Weights of a small GPT-style language model, trained from scratch on English Wikipedia.
Architecture: RMSNorm before each block, rotary positions, no biases in attention or MLP.
Training: 268M tokens, 8173 steps.
MLP neurons of a small language model. Each row is named by its layer, matrix (gate and up: input weights; down: output weights) and neuron, and shows model dimensions 16-111. Each number is 128 + 32 x the weight over its row's rms, rounded and kept within 0 to 255. Numbers have three digits each. A neuron's up and down rows have the sign that makes its largest values positive.
Before each neuron's rows, "fires on" lists the tokens most often at its 100 highest values on Wikipedia text that the model never trained on.

fires on: "f", "m", "d", "b", "B", "F"
L5.gate625:111165144136127114083112128130084179120197111148134159166131124129103136137135139119146076147075062128160167095130126139093054107098123059156157208090155099156082097148086144141174126058090188114141153122119098138075103178120098168176166137117118100104122105181111188141080148146206110117
L5.up625:159159099136149097089130125142090117128164180148097135181072170150094110174090140141182122136096095109085141140097193098144156112122144142185124135114134117157081113150173077124112092181099143165097128121136109168141107135176081147129091147062123127154129065125125085107112140152182113098
L5.down625:150065133141127097149097151146141116154147095181164116100134119150128136088143111182087134153128070133115129094181083119074131122137092099131134130053064095160167075139168168139124159133112153101119108144120139144109077106158098214187070122028145149111089167175131146144093087147214170114

fires on: "ar", "ay", "C", "ey", "D"
L5.gate106:102121083128074128128191119099136111138108160112095130141151120103091189109126144102163129059124156161147103116214097191120141163149159119119143122166100172181196136146132178200141129154175206123046124087132113176037147116137123141152163163081135118136115121104121121129172120140194086098
L5.up106:114160149168112102162136213145144132125160161124139135108120125134089093154197077120060078143103097140119168135088138105135150124124064158069155102141149149143104096151092149148099143081157099155095155160111109114114121170122140132047175108096122154112121160110145074152133062118133123143
L5.down106:168177096131137162142120159104075141145092148182179169093109178182119118145122175099116112140118145169129179139135147107086131152102126151117102137144141131166064154111117063112099116087180152103147164083080145136107123021103182074141132171114127154117113138185173131135142093170076105150

fires on: "ern", "us", "y", "ig", "ay"
L5.gate420:124119127071099134148130128147129111097190105131096182162145093098138158146160126138136139131120147178170097159105123103131073102098144148148101156109100122151100117092105151188158081151150145156129098144122123176113152120051245137138154148135087099155156109177216113102151089105114123099
L5.up420:185130121146074158143151127138114090116174149118129155117125138097107159117175132085141138113101201116211145106086064144185089116184153177129070143112148071166075131125136216169062083140133126156103140125182161125131135180102194124108070059122124138101123090140136155147119122096148162127
L5.down420:091143211116134124142083134087164155151103151147150154130138176072134105103129090134119086106156182122117170095122079163138137093128113125126119164192108137114151172108120122137099169155169100063172102105087161082071150092111112122169094091190124124097162140155144077068126084185109090157

fires on: "im", "ic", " 3", " 15", " |", "o"
L5.gate364:148153136117170158074141199126123173177161164173113122096130130126187135185127129108158123099113100130159123109104139102131123134186102182177086159111121151133138143141125148149122121139079114103041167116132125077111138151134176125122072076141062154110194085107098119143118133115127090160
L5.up364:105087145180145095100100085114136164129111176117112130097168133139148101099072079170126165118207101133133148169057104111166134089142139160149078087158088146038102114081142090057126156197089125150149169125117101114122226153140089073156166111148089115132169205120133142157120128160112124161
L5.down364:105117166163094071124138147119111087141108158141075110131175073080094093141125076072175118155108091109119087206105112136152117186148109173054125153098114124106105199093096128114115108141113134146140087124156083104158135112101116092113116152157119185101177155095090136157145123140101126132

fires on: "er", "en", "us", "al", "e"
L5.gate201:075088133122113131122122118152130094088129110129142095082053099126137109100136128171117135088150185124110079138107082150111062078112136122085126105148103204146152134084124090143183135155178130137157161107113103076186182143137086148107123115135169127076164136144157152077137164069136124051
L5.up201:123125100142159156164174127164142070129075199103123130126091133063145138114190148120193134129118141173183137142130109082143123087129104111147106142078170155108091181094159066094121099162129061168148140133154087146155121129161079054108116103135168116028114126147160137114152125073137128122
L5.down201:157096148089145141168146088146167121088143096131126140154130188071090059121109156146099145130213155142196088040100092206189154175129122131132115107176150139139145107156146166159159184085155085073117137094125110194112129129147142132145093023152144144170126096099084112101132139120142140144

fires on: "id", "qu", "epend", "t", "w", "u"
L5.gate545:089160103126134141137155153174165119164103168136161155186176162141159168149210063076144173090118138146140102152121135144149131114125120096124123082126114119118155101158126110160150141132146125169116189159105150166122120173129160208087097117134087115119097133088158157161158140139136120119
L5.up545:138131143176115103174129078073177106178181151151099136140165094133139129166173117106150090122114154084075097172184143075109137102126106096146127108122105128106086156126094119156177122115119112095186122109153079162122154122102094169093191109121100122116109074122120143147164137095125120084
L5.down545:122165176095120130086118115142125177148091135158141108143143065059087092108169166157147120117191144142162175149173147104146131121106176138138186200140134154120116103106150125178132132057172134159140127100118121107164136137152087117125162130180139068165164155170155101094174102167107121099

fires on: "an", "ort", "ose", "un", "er", "ir"
L5.gate85:116148095135131100125087191123099111142129125142119144153114116088142087171124122115148142102118165145133117094133158075094092093148164108071134122156109149107091152133184163158149065107167133155110120112095093158121097187063038080087167112105155171145080079070148130075166111113156130036
L5.up85:127159143160127113144082141156128131093120154168158074142158112108151094154144106127078124077165168170104138106071121097126160169173147135164140195133110173132141236113094064149162063085116156104113137111127094119103117153136124110140127107140105168089125136065082112090136086172127103141
L5.down85:122109133109111145060146115047170085091135131073114117064145090109123129095177119125148137108125198080109126137121120151130111136046175122101079130079156172111140087131125138128159161141164103139157123111144207172082106155129065148143136098113116132135115188100149108159118119125146113151

fires on: "ess", "av", "ost", "ast", "g"
L5.gate568:119157079100119188084083130065108133116120136141095146118140098157124104135168098113155066101090105185105131101203096153071125118155122115117058121137124143092111148204104118162136120163168171152069098117079110076146146164074170146100128123099167148098127159131149152147197145094111110099
L5.up568:156139148087121120182078107116125165152190100170127147102119076151182172117108149137128128146145104058193172118151190138093098114108139078075081138081115173158095094117115077134088089154108145103165132128135075125148109097086068147101077117172129115132057158170213170134148157116110176150
L5.down568:105062098114093135158157150155157147122121133177081108136139126114149193189124184194113141172149156128131099146184091099092110126135153049124184105072156094153153039112109155092198095103177098122162141147130126151106123090132079119103174143133139153127068065130153097094088098121163154101

fires on: " Gu", "ame", " child", " Team", " South"
L5.gate102:115099111141071151077133134121160101137126154197116094086155193132160124172129128141143110108124185097092096113234144137132136031169102138137115077101150099158142118141123083137071133149085168119075089145110173145149143153142063123105146077104181153176088153133122060106157111176113131151
L5.up102:147122112102142160088121134096168143170091181113126145092137132127205087107132129158104151149136133152174102129171153135119103143155119139104087121140106160076122109143054141104153114129107152070146136100175115170085134184128159162130193083055086201098129155148126150149169074129098121159
L5.down102:117141110098091080164126122106132133154101123113179154146126146152086184105174121166116079139142105146168133119175079116100110142136079136168149134124149124176154118113113114118118130159109113094111062094163147188058100110118132186149165112080170160164103139077174153091153153143180184112

fires on: "ar", "ur", "t", "ust", "\n", "r"
L5.gate146:049128125104157179071157158199170099062094114138071128136122153147141135147128101120142181112123116137081120101143160170211076147136078051110167118086119213129172115148113123128144153156105132158108132143141083125109097177105186089081155144134112087187114090099186093063116121114163102108
L5.up146:093104094074080089066165101110192154157119139122083112160081138122104145140110129132070134109152145136117061160171097147145137115097165122130066073084102168158122144096104185126126057143129157160125169138153134107109131087100103127132173108167168110098160120141188156151139143153124141124
L5.down146:110098103092104202126142159113139096113134130154088111104147203199150130105098119165113106070175112088101118141108140165143084101168161126071109129148137180158125144126142192114108183175126101106093110106132116193184131164131136103128138124165118140152115098088036159204112130130153162144

fires on: "ate", "f", "gr", "os", "m", "erm"
L5.gate82:133120142128182104143122099079108136124150145167173082169100109156128174129076064121156149194096093106156068078080176149108086107123194088132128109135151105078131111193137134092171089104137090088134111162116173159140124113107180079177097117149147122143151152113198157136096159161137094144
L5.up82:170132147152181092121069044101108162099182152147093157156133137186122125116085138112168147172124104116168112127118103093121107092098196114138130119144114110127119126163156064130144139146145132051157108123191130137110102098140119114207097063113084195071133170152141152122136067149158093139
L5.down82:136134132096122052143071104127134106107186136119159108149107122141109116131112168108117142114100089035141097151119147045141109182170101158173050131086210185061130136135060172127097143119127125128117094075123125130150132118124089187145123144118125189125147076095147096135060056133145155130

fires on: "-", "p", "r", "el", "ap", "n"
L5.gate398:127129146127160152144126099146179160076134127100140100151141164124132120106158062132072077134118096126040094108144075106141164086135103092151129092090106211198135133097176120189146154101115170037067133143116131153121114197177139072114094201164088095113182099163179137118119106116112114120
L5.up398:196129119103173109115111127089157051150171130121088165131127167167075180097151172185142111134129116123145141056081090185072076099135107134150154153125136178085173170141157126087103114187132121136124146074115076119133149105161105128181147178122137109137114141057118171102168134126157141071
L5.down398:118109082078103126048150170061147180092123105069104124158056081092148109111077176129134112121147112118138142152115142121139145189157082139124175137133121099119156182141157142129144087094139116152149148130122068130184167150143102116153120165134158184094124096103149113088160154164106109111

fires on: "ut", "h", "\n", "p", "a"
L5.gate357:160087124072069071095100101101174148135119071193098080118108144133126115188166160153080115122114101094094144143159158050073127120155193080127158137132126109144098077119117116128094187118175080104142113159100161122154118120095153152169156110158131140047188145156064105096122112203089125155
L5.up357:080140096097133146158169092067083079111066159150152122160082100101156043139117087215110089151103079116113141084121052130121100090185122083094132160156111135150127163141124112037126112213113131102071094139117201069119124158114136124130172142157096116134167154128148142086118139133110131142
L5.down357:144107086107148057086114139097188122106165119153084141110184123152116171133118157068126192133145124056119142138121148129131096125075127120126078116096254129124111170094122131147165170077185128105187151135148127167114127134147144100114098081147137149159074098097082167156101070117160142165

fires on: "h", "g", "A", "E", "a", "b"
L5.gate193:105136139179150140169131132109164114160164121122145123148114098131131083116109105126148112070142168068112125067087099122166041113145086080147144160166109130146122136096196078137091074128121074112111144093105161093119174112154159101117076122137104137127140082044088123026127141159131129102
L5.up193:153148112064110123168074117127153132186115044107119086137075148146141116105140143134145139064107112117085113120154087137111106158093120113163107132123105127193106119092129115116143175148157119194103107145129181124157162155065175093098108143148074133111123128138121098066137173124140138112
L5.down193:142112160097151108152073122125149137159155137155190094092090096130149155125203073163107076112079131044104127114114088111113091164151088124153166178135099135101158145058119155108113208139142111138105124125129099150119120103161171123136145141114147126145080082137170100087145155146101155201

fires on: "it", "ack", "ail", "ay", "oy", "art"
L5.gate638:115084110105078087130118080125106111132079114116118159135125180118112141168189163161134076074135119188058091091136154166097165102168147132095167073129088156115149133152146111120104163106199071116083075155164071121127107125103128090107106118149149138121111172150158144111158095123117122113
L5.up638:152134101126131120149139125069120111131146158160192141091057094093137062183151137139069114168113111092120120174141148119121138182103162213054079107185102133132140128059156150081116148184124158188155180053135149136155156159078104138133132087118109089122121153101158146074141120124152128137
L5.down638:170098118120083086121146152199116113107130145177149131133094146112113151084164106098113159131131111131142111164121120088115110101119134054195097104161186143108115133149163131093097073088135125138172144089124160150128177188159140178073142125192093141086133118144142130138161156119132138163

fires on: "un", "ip", "it", "ri"
L5.gate46:102101112163062130132095196138126173160141113108148136106128071073137182081098093118175141138112124104143089166067150163141163134123138153156147145165113134178122146172136124150122062151167103121095165161114079157147123121107139164131061125124119118149094137102141106080151102101073090076
L5.up46:102129207118095127130128169184122142137185143134103113107077132107171117066122085117070138166063136101119142144083101075111167197143071099131119158165109151157115136101134116103119113160157116137148158124098082063108134163153173118121110098149116162093071150109143147061134105137147139087
L5.down46:132125139144175125124142165143117100087137134121096145110146140207128157136114181173151131125136091148117120173131113162069136130157141117133177173133124190098170125108173152072121106136118062131166141199193098111086144173142137121111155172146104159142173097131158143128124171094159096072

fires on: "f", "ic", "im", "w", "he", "ot"
L5.gate66:126109177141136144160098134091143198131067172126176097092070191133171159130122095147142150114120084158132136184114186165121141128078103170160144157153062115123109185171146121128099186128132123164087112145068059106093123170104145153121137120209131095176086173094145161166109032114114135113
L5.up66:135135158161127117092121177127136086136122103135099081151081132183104147174122108125136173130109090131129153077051112059129128169104121111152158124139165059145120135156072083157078097160146115107140140159127124082079133158157117067054122107184131175153121152156109043161106118153135116139
L5.down66:120128160145121094119147161143106120083159175162091061096108161117117097124100142052138112128101115158177135091122129118142133140151135110132154095088145125132130176155102084086161159179167154194139094111099158186149103213114091131103116152078063137125170143118129118135143195122119090142

fires on: "g"
L5.gate58:103148134215086195133143188098149099154151163125171125089125094103201095067163087124093060118136194117126128210117115085164066117128111151108098153164093192095078081095133082105145105067158104155124105110088125057147168156164126093104079109121071097140090080119172134148131107115117120138
L5.up58:161090143144098124094192127111146092132136161109138069101134162179164159117122107122098104174067093121104113115089168055132114201107076127132160144151123117095133125098118160098096159082159158100099156110187123137123109126158104163130189123104044120097112106076136082063133158069138091194
L5.down58:126133067100085104108152159087069122148118118095091110097145118132092130121201152099146091107141081136136115160099123116086129141143089151179169132114165111122146190120117127113129136180122154118113184053109166126060122106131163127145186133062057151116135129152183169121149154127091132149

fires on: "t", "y"
L5.gate586:138117064137159168066169122130167119096129119107092162109164183137112159144141139104154131137104073163079068136138107085130167157167140134104091146125128126152080046130080138102129139128195154100179113093089161100136099100088146166062137119132178105090097169167114130157127093151163137105
L5.up586:084096046080128130152134089170149108142067112138125125091129154054111165124152132131114116173072122152166095096208129104135097155129111129184129115124101108090138063094153137126101123178157161157158114124173147126153041103085200085082166182091135117063157095145164169160109136111104120081
L5.down586:111125143128131084092164146102136166097164133123163163162117089116107120141113086101147130117160123096141147134150156087085093107088157167139118130080124142137125147127160144172134168138101162195089082143118120104121146228150091168133162107197149070179105129091075143114127152184158134134

fires on: "e", "un", "ubl", "te"
L5.gate342:119116143144132137104163087131075125129139114161115116087128097142106119095115142183118113072166121143137121174122126139102161075115110145085224120076093180175119103061067121117067157099072154131091132184098039102084088136139124105136171057147113153157189097144144152076086185148123111074
L5.up342:187129180101084127140065138125083125134082119077115166143117164106096156078112177115092123160122149148111127143114109181064146107063102126149112139127163121159107183107133099095116087086137139078150134122086054193135141148118118102145122088129142187146127137184060065105157100129096104103
L5.down342:125125139100120139126142156110153163170115135114078102119097134100134098132132121083145165130171098109162076091161131086104098077156076081164084106137125110094126161147081133113143120081139093194128097182101161184117064174130065155128107103084125068137113141090104128164165129140121117184

fires on: "w", "iv", "est", "et", "f", "ir"
L5.gate522:074102118101109140076157181120110139115121170128136093181104141143103072206158107129211159142102139176074110073087135078150138176123146087072146132125104099086144114205164120059088092162107135137068112125127088057122153131121130124162130126132122135164093128106122131079124136146127093130
L5.up522:147101106176148147138076183153097147141152131125087153109110179151091151145157107133111136134099135081122141129101172148082106078134078042144120147096148111125151128136150141137079143113146126114098157147132099109104067090131116151159150096155183116197073131113138102054136101131169114159
L5.down522:152104053134197183143090112163090165119125066182148123117136106095144114157103104219148166156109141113074136144099140117140156082198126115040126165126101130124106128121137132117155160204140099069142136140151121070141108126112155177143081142098085144149134193100149131116082078105149124116

fires on: "ur", "ap", "ag", "ad", "it"
L5.gate50:111078159128097161124193121104101091176104127129126121191147109091103092122096123113175143112103141133162103128159199177116164126165089141109165113131141152124132154113176185123123027137171157103095141134119096143081118083096146122162151201176152104088089153090137118159185128136103163104
L5.up50:199149171130087130109133113107098139160103125109151120206061135116127112098135095134098155145057157144076150128132182102152145151132128074141129145051153137144128098172075115102163081100110087095130118159160110094105153144131159192145094161172155169173205155130112149130149161110085121139
L5.down50:123128066164125218146117120130124110174119099145148142089121111150096129136157144137115117131096186119105096110100114104093123106133130155116148162146088090166121154111081110147157170109105108072180177168145104192083122076134175102098108171140149095086110210108171163161129121126169127185

fires on: "am", " /", " met", "u", " gen", "orn"
L5.gate21:124062131139158142129075135144155129096140135133127162115161159118078120155159090192082076113131113102107104163096039094138139078138165160139129152083112144133122128152175140157193018158156120140122102147135092078132168104183127112103074151110137158092132118150127106115147102103100161159
L5.up21:150112116132102132122110171173039113108118129084110161094127106098116145131185109107061080170140126137110088108125084092100169086095128160076114125134103154112143177110096170155115072130164147129158178187134132112130120124179201056121087114104171120143102079158144132141178100164119125151
L5.down21:132117126104148122174104106138120161227056091143113136164104111146140112099100112080127100120125120149109108114129062117084116092153115154164131127130068119171140193092086169075152082192106126129118118123158174098101169144135090138096102121101107100143142132123185172106155152067215105131

fires on: " P", "ust"
L5.gate43:106131079167151165138135130127123174103120131154166106133062129116109149139187099100153141124137123110112075123175137197124149068150155118167147116133122129091107085194173091088164118105128123095114145128131168131151145136140139117163110099137153139192172093180143149110132111099175000182
L5.up43:149071125064165067173107121138179107124160142123122138169062089161134140167175135093139199192108096077125185138139075109118130099152143130118058122102194142102124152123077156133113138134147131143167117144116128100135098119146161169176084105088169176153181110156111146131083153162104103201
L5.down43:121081132060095037141132124149170118173144165098087189188150089113115085138078153112140191147120105087143229102111094121145092133075124113105104115116255083113113179101080164146132167155153131097169126138172169102165149093100151170162113138051162160123136127098116130134108135155095120141

fires on: "ot", "os", "on", "og", "ost", "at"
L5.gate212:159143074090166128105086151097156111138109125160089067125106113145162104162145118214111109156125104150108081144189132146086188148108169084122085170127100096139090161156139148153117145126182144116178132111143141136057154091173140118123142178144126163155112165126100066085167115125131181128
L5.up212:116118138114112115103087139094083083098132146098120098135164176146128179126109043143159146146189083155101104124129199115136140110116077103150122105075119180141114118126143113141078118079148163103100145100131133136143133097144106138077058208150130149101143168114164073164218104115156124066
L5.down212:119139201118132110212156189150136132166101198131110153189094162106095163113139145128117082138072110132157140158106121165076145168118097127168160126089187163147159148121209125128085095173177101092153105122141107090090147127138120086143106120169105109138159126132105106102115146132143153149

fires on: " such", "v", "ol", "iv", "res"
L5.gate260:176155064102171133133124085127083168122092132194113081100165109120172124124130177168172137090116141101075110129096182132107195139161134134142136182157076115147162140171137094007137141163116165125118134161150124170071125190137128123076136084168094134149112199123135126131158144121167164169
L5.up260:110133172113185170103149119144176128082094121130093101101092076139091146110172145154123090165131181074142110141125067150144153200109108138155139088150082128120065130123083152112066160146131094109212153127153176131100107127147108115118081113162146101154129133127099184121141136147162176137
L5.down260:144119089131182165178121149167152143145097144138151157097131199089130143129169085120177169153113117144108051161101102139092130136159141079111117152161157190121110104175141109121114169173099133117153136122127134093119103148197090114177089149117136157145149135059215137106152140107149131133

fires on: "ern", "ign", "our", "ay", "ian", "á"
L5.gate217:134216113085158125103136089102119107111167148150148100096217142131102059097138091106133124096151184148134132104175172180112132109096169083093183131193125082107136129134125178113127149113105170089113176122132065116074134091161153150088169135093111116159108104215133162152143066105100091094
L5.up217:149186088096071150142173151125128146099171065127120130099168146169161134152148122140096114165137133096131113089199190154110114123126107106120134156119137108121132073101074175097072112134108169109108110131197076115108132125090149113106105123111122155176157119206169126101083108125130097078
L5.down217:089090130122187113183114129141127163102190118141193163174130172107180097160187120123096107123112179076122145163149103138132078147111149104135109158103122113088117165128068076121148138151152066143145078157095082121144166153159139172135118123212133158104165158134121115091145110149096141140

fires on: "en", "on", "qu", "es", "e", "tern"
L5.gate423:152157133099110122173153145083114119190197122187134130190088075137092218122145133161150144122105142116134104147138166124156140147113164133116137170150083155111154218133113111128170095145104094204128134083106129109112131083145091159110167104189091142126094119163090105102079150144154113127
L5.up423:171149092130188113137120178111144057139099103182115097139166061127089084114121104174111075115151123146110109143127143123124110155099077158130132146112130114136180096101107153118164126071111148168162087089164095168136090102170215142084178096146133182124163127137120129133067087116104142128
L5.down423:143115145140106060100106143118193113080119098138123092147149075172102080124074148147133065141135155146122085105142137138146164161126130192098201116179142117121096130064066165159117146131161125075084151188101151186123106127121157156166151147157159125154138110151123098148144125119119121044

fires on: "us", "en", "P", "ound", "ent", "I"
L5.gate187:105181164147156188154174090148095134163155114114111088139105178078104098065097091108092153076155122097124124163121080144146049145043150065074172123099062107157114173108138130129163066137123158165172204130116079078092127122135139132131155135154125113141128160151158159110188134113155130104
L5.up187:127143147083196095061123134156091117097126129138126130173134171134149140121117141105173146125159166108095152150149101159059109095084186181125146184115127127170165121137129165142146101164139117104136097130125066159152149044140111124152098146136140143173164056170135124150137161136127131136
L5.down187:170088089083130080117097079116170153139090150078121118109136101135142207131102144089112126136152091064137147107120143067147103110136106135159111134164214162152116135133061117111180101135122052107126137130114112123119090149103075122093151142160146156132122105139146154148031058091115160132

fires on: " dis", "ce", " e", "om", "ter", "ace"
L5.gate96:136164131081141131143176146069121185139154102154180081108072152111057145076135091162180122115113136153158108078113076178138139159194107090167177104141112115116145138180159126125142116160134087143154119165113064115094180106175152120159158176146126085164149067171096148129156144146122138090
L5.up96:148211158112130103137097175133139142147170121156173114132111149184080172119143108192117111099151207079119068112096113106157091130140143131176116092181130097179183130148142137098124187129107083158163068132095128144147090123167136125162133130144127126099107062098154074123117083187108081080
L5.down96:131193081109155112152134110163138164184146171173106167085121122153137119103153104121134106127166142108102127121099149140123106154144121145178114149129151181158161192152165169100099161098110082098100105143137094093104182087114101126118075139207112153095108107073082126096166097167125137145

fires on: "ir", "is", "iz", "ri", "and", "an"
L5.gate428:109145142139126097110166130122129114099139089133139129153120136047146155094163026099091219144105109089127127136141138129101154186087125128136134108123092105102120153123105155107182106093151129141151114152151160175122103188123125075073111128192102088137104166102166163138162085086151153107
L5.up428:172086085108102109124146179098148169064140085116120137149109114120145078104174082125086109181148121131108126155109133125129142130113122144101065112125133158160169171113109154094130074184130175118127137117194118090129152171095063090105096107129160124129073123110119180168173099134146134144
L5.down428:132106131104169049169127083158114133152153127180152083144142108110137121133085121201112098156120125086126139071087176162124133164095131080111155113111072127162146119090138154089149164100180115156091113108123135109161098148153111137191163108078101140128172137108176095136162137156147128136

fires on: "on", "en", "om", "anc"
L5.gate497:122153164113160120068112151121162168149069135150149113167198118054072144101128053144163126125165139157154079089109090161163069062148155093130094125142140145161134148101132135125170135077142119119083085128121065140089116059159150082060102173127090122129086162153107125127117123148092083088
L5.up497:143183138131100160094081073124122145132108127174107118145168187123085132120115165152110133126092135106158111087125079158129100095111144099143119126124152123168162146160087108143117116064121105191131163144131114137130192115135172067120158139168127147063131120097100117182116160144131120066
L5.down497:173160115116106109126143178124164104141143116152106111115148101202158152124189081095045066130108164090171107183097088098157145147162106191055129140119165086131169121130146134166128093165060165089136158111138164157101094082128097075105121139155192103145111096118136155100173120110145129131

fires on: "ey", "id", "is", "in", "2"
L5.gate377:087158148157086175116144097067087135107170075134132130116143137064148153064162148097126144101118132115139118112096073127120121126146114129097145140131092136131104130074157101123136086160120167140098146110174106165079112148118142127112132133150137134151131193167074128134130090080146084177
L5.up377:114174134103143142148205154108144138124170063139121096112186127131199155135197164118111094089124122116074104149179130138113118121148112106066117089124133091091142102153125128139126143173153174142098221112119088079134120143132124149131102132147120075156123147158111201143143114157164116087
L5.down377:126133154128087081135140147186165139133118165180169096143103119076101109072162083131128097198075149115114053107137110121058103135135146154105150102172051218121072149162177152113127107136102106128113083112111119106086142146132098147112088130144180133133178144135140070137188155099142095087

fires on: "at", " This", " that", " this", "rit"
L5.gate67:145207088146114159143151144128106071119107098133120099134160148168130154127167070175094099167136141119076147113132148100176037111114148146134095172169099172143172151152102151124136115148099137137108128121163144159158117180146061150068128149177126162082046148053115158122120130118160089056
L5.up67:145181148167139104137129199117122108133151194119088163144157120128103125103099151165080166197099118109156165145161147093094155153122126118152089172128125153110079168108121158176103037110147111124116089124093153164104163151095146138096147173104153178125115132107121146102143139102169123148
L5.down67:144133118129141049159085108144172153158126163116140142098137173127154199111142170159088084141106111085160137138168091111099117075094116113087091085178133150135139124124120162123105052119163134144094072188123100109097201103090106115101135133119111158108156082154120144119102192131131139111

fires on: "w", "ed", "f", "av", "om"
L5.gate567:126109140185082140109155112135092155134067156121200142135140174124113100123110090137087095122158067181090103145116124091108108112092146106108160092085072168115123150088145086114099092126124160100060134167094171096150172146116103050130129112130116154101153141143151138110154060093085139108
L5.up567:028125157154130093093143113093122103136159193186144146151101115124117095122144122183113115098056147103139138137112125137149134095140155098107124141141124114049112179128118069132114171139139102146122152125065153100159132089113122151131130161106122178163101134181179152087056083113135123128
L5.down567:140139192108103095138143161088138112081145113106104106127141175121112085103155092192174104125077106134109142129091118056144056144112130133154149147091093137110123121106130186119142134072145128139190091137181184122134147107175093197101159126142127076163141127156107128168127122147143116208

fires on: "em", "ers", " em", "ov", "\n"
L5.gate171:154164093164187142119060177133068171188120176125105107167066116114110125150132112105155118176134091092142160153112130158119109103118070112084159145106139142122179076120128128123130165179162167104091125141111155139163108150148139113164124119132120101121115150170076173106094142064190124174
L5.up171:112132150115202147105093094140111171115133150157168139180140111127101147128140087096153087145090127146096111112098130090141104120042160119117165126116131137097193129127198134157137102183137173180099112103181115179126080112113110179109173192134150116119078109179134155081046124157195128088
L5.down171:140155137126170098193129129139150142117103117128229119196107092053121138093214140182074146148134179169122100154082115136147074106133118128143128165103107104179160155117137162136095143092145163152105166129115135107126164099124089175153183072100216162150159129165152092051129159097132164108

fires on: "l", "N", "r", "n"
L5.gate158:083087084133129195098114134133195123145084150097135136120134110073105118096143084155144132068145125141159120135112081132174172155126097087092167101155144157100131134102132132089131066095104188133122181120127122141112157184118074143075138153108169103134189108149197166160102125118156093094
L5.up158:131171118114147148185119160161174112115106186161115120067089087102125064160097162153194083136134084114163097175158112092174151197144070103107118139099099189147159162134097150134153098177103155129092139100160093166080116175142099111150083145132077061173109107180118105155132122144104101092
L5.down158:104119121115139154087124078041054082139167171080129101130083060199187128132142128112139137091161120075178128130127123175127082123087140138174199112114113192112144076079118143127189100127145126146129157146141114053161104165127110188094106197103103132091181176156116154142140109073128145123

fires on: "ur", "iz", "if", "is", "un"
L5.gate548:135112152119153140099116137049066185071138143126174134106138090125112118107070120140068127133137194106094122145107113104123088132116107149094154097162104129217102122142108142075102148064119193059186120104143119148131109125188161057085118085105147124183105100089127109114134065147202162114
L5.up548:129158158136085113175165114151115148121153123127143134156098109148169124160118115119118119120105092154093123141135118113046186106088156159108171138146129167165077081121132128100081152116112112182094134108120095147150150152076131110052113207143132115191129156079166122100145110102129201179
L5.down548:146131047149113196115147090123149142109161140155166166126031061153106095121104123196114128181144179156145133087099147169076132129195145149113136180122105132133121120123142149103114186087140103126130134106163130154121181094158141076086117112122117115171178104137149100113109135134160159120

fires on: "ut", "ro", "ob", " song", "og", "p"
L5.gate523:091153141169144154124163182142151107085156159184176080097145134188145134135181087182126195148090147112203091083178143112204063105147118071164178143114146150127136063167164166105142151196125078136122127134137149113106137123119063167131146125155204115117124117104082097116144116110130102106
L5.up523:145103155141099142117103109153124191135138121078157115144089110161095110143119082180097134199172108132125111144148109114165090134122111176124141168113117107126107148107130110080152169160151098093138167114110166147114135052187052106153141133145129111075121174092095059078057113126105150157
L5.down523:147111096144161099168152097116161128133138174109135128176169117050153121112095071187179074144112138101081169069133129166083171136131080165123145142145201181166151193163125114159146143098135067153155142075133147119088191174139145123165156142123075086124202089116083128125171143175149123126

fires on: "ra", " ro", "a", " bro", "ro"
L5.gate264:102066148187150116121112128156122169112168108126066152116067141158141088122117135118155140119128102179165124142129016090099073088097096091169154120157129161145148170128132067151178164113114151134120137152145158178093108127164137136021135114141161116081093093108183130099125107091125096152
L5.up264:146129180142124108159087153103173173111057105124127111157106154178117104140153105156119098130128125150157166141119127067124116156134129102092157085156127131121174127192120113179198121156094075104156099126155166080134156106159076158090159095117132082097116142109119154122152125113180144158
L5.down264:100124171131143098131119123138099178187124137112130109194092202143113128092156150143170125119147171093168140143145117112115195146146148122130105102120198154113163125148120121114184133154129136184166048139107149141126174069134106085148119192169141094089174156166101095131133129123109130151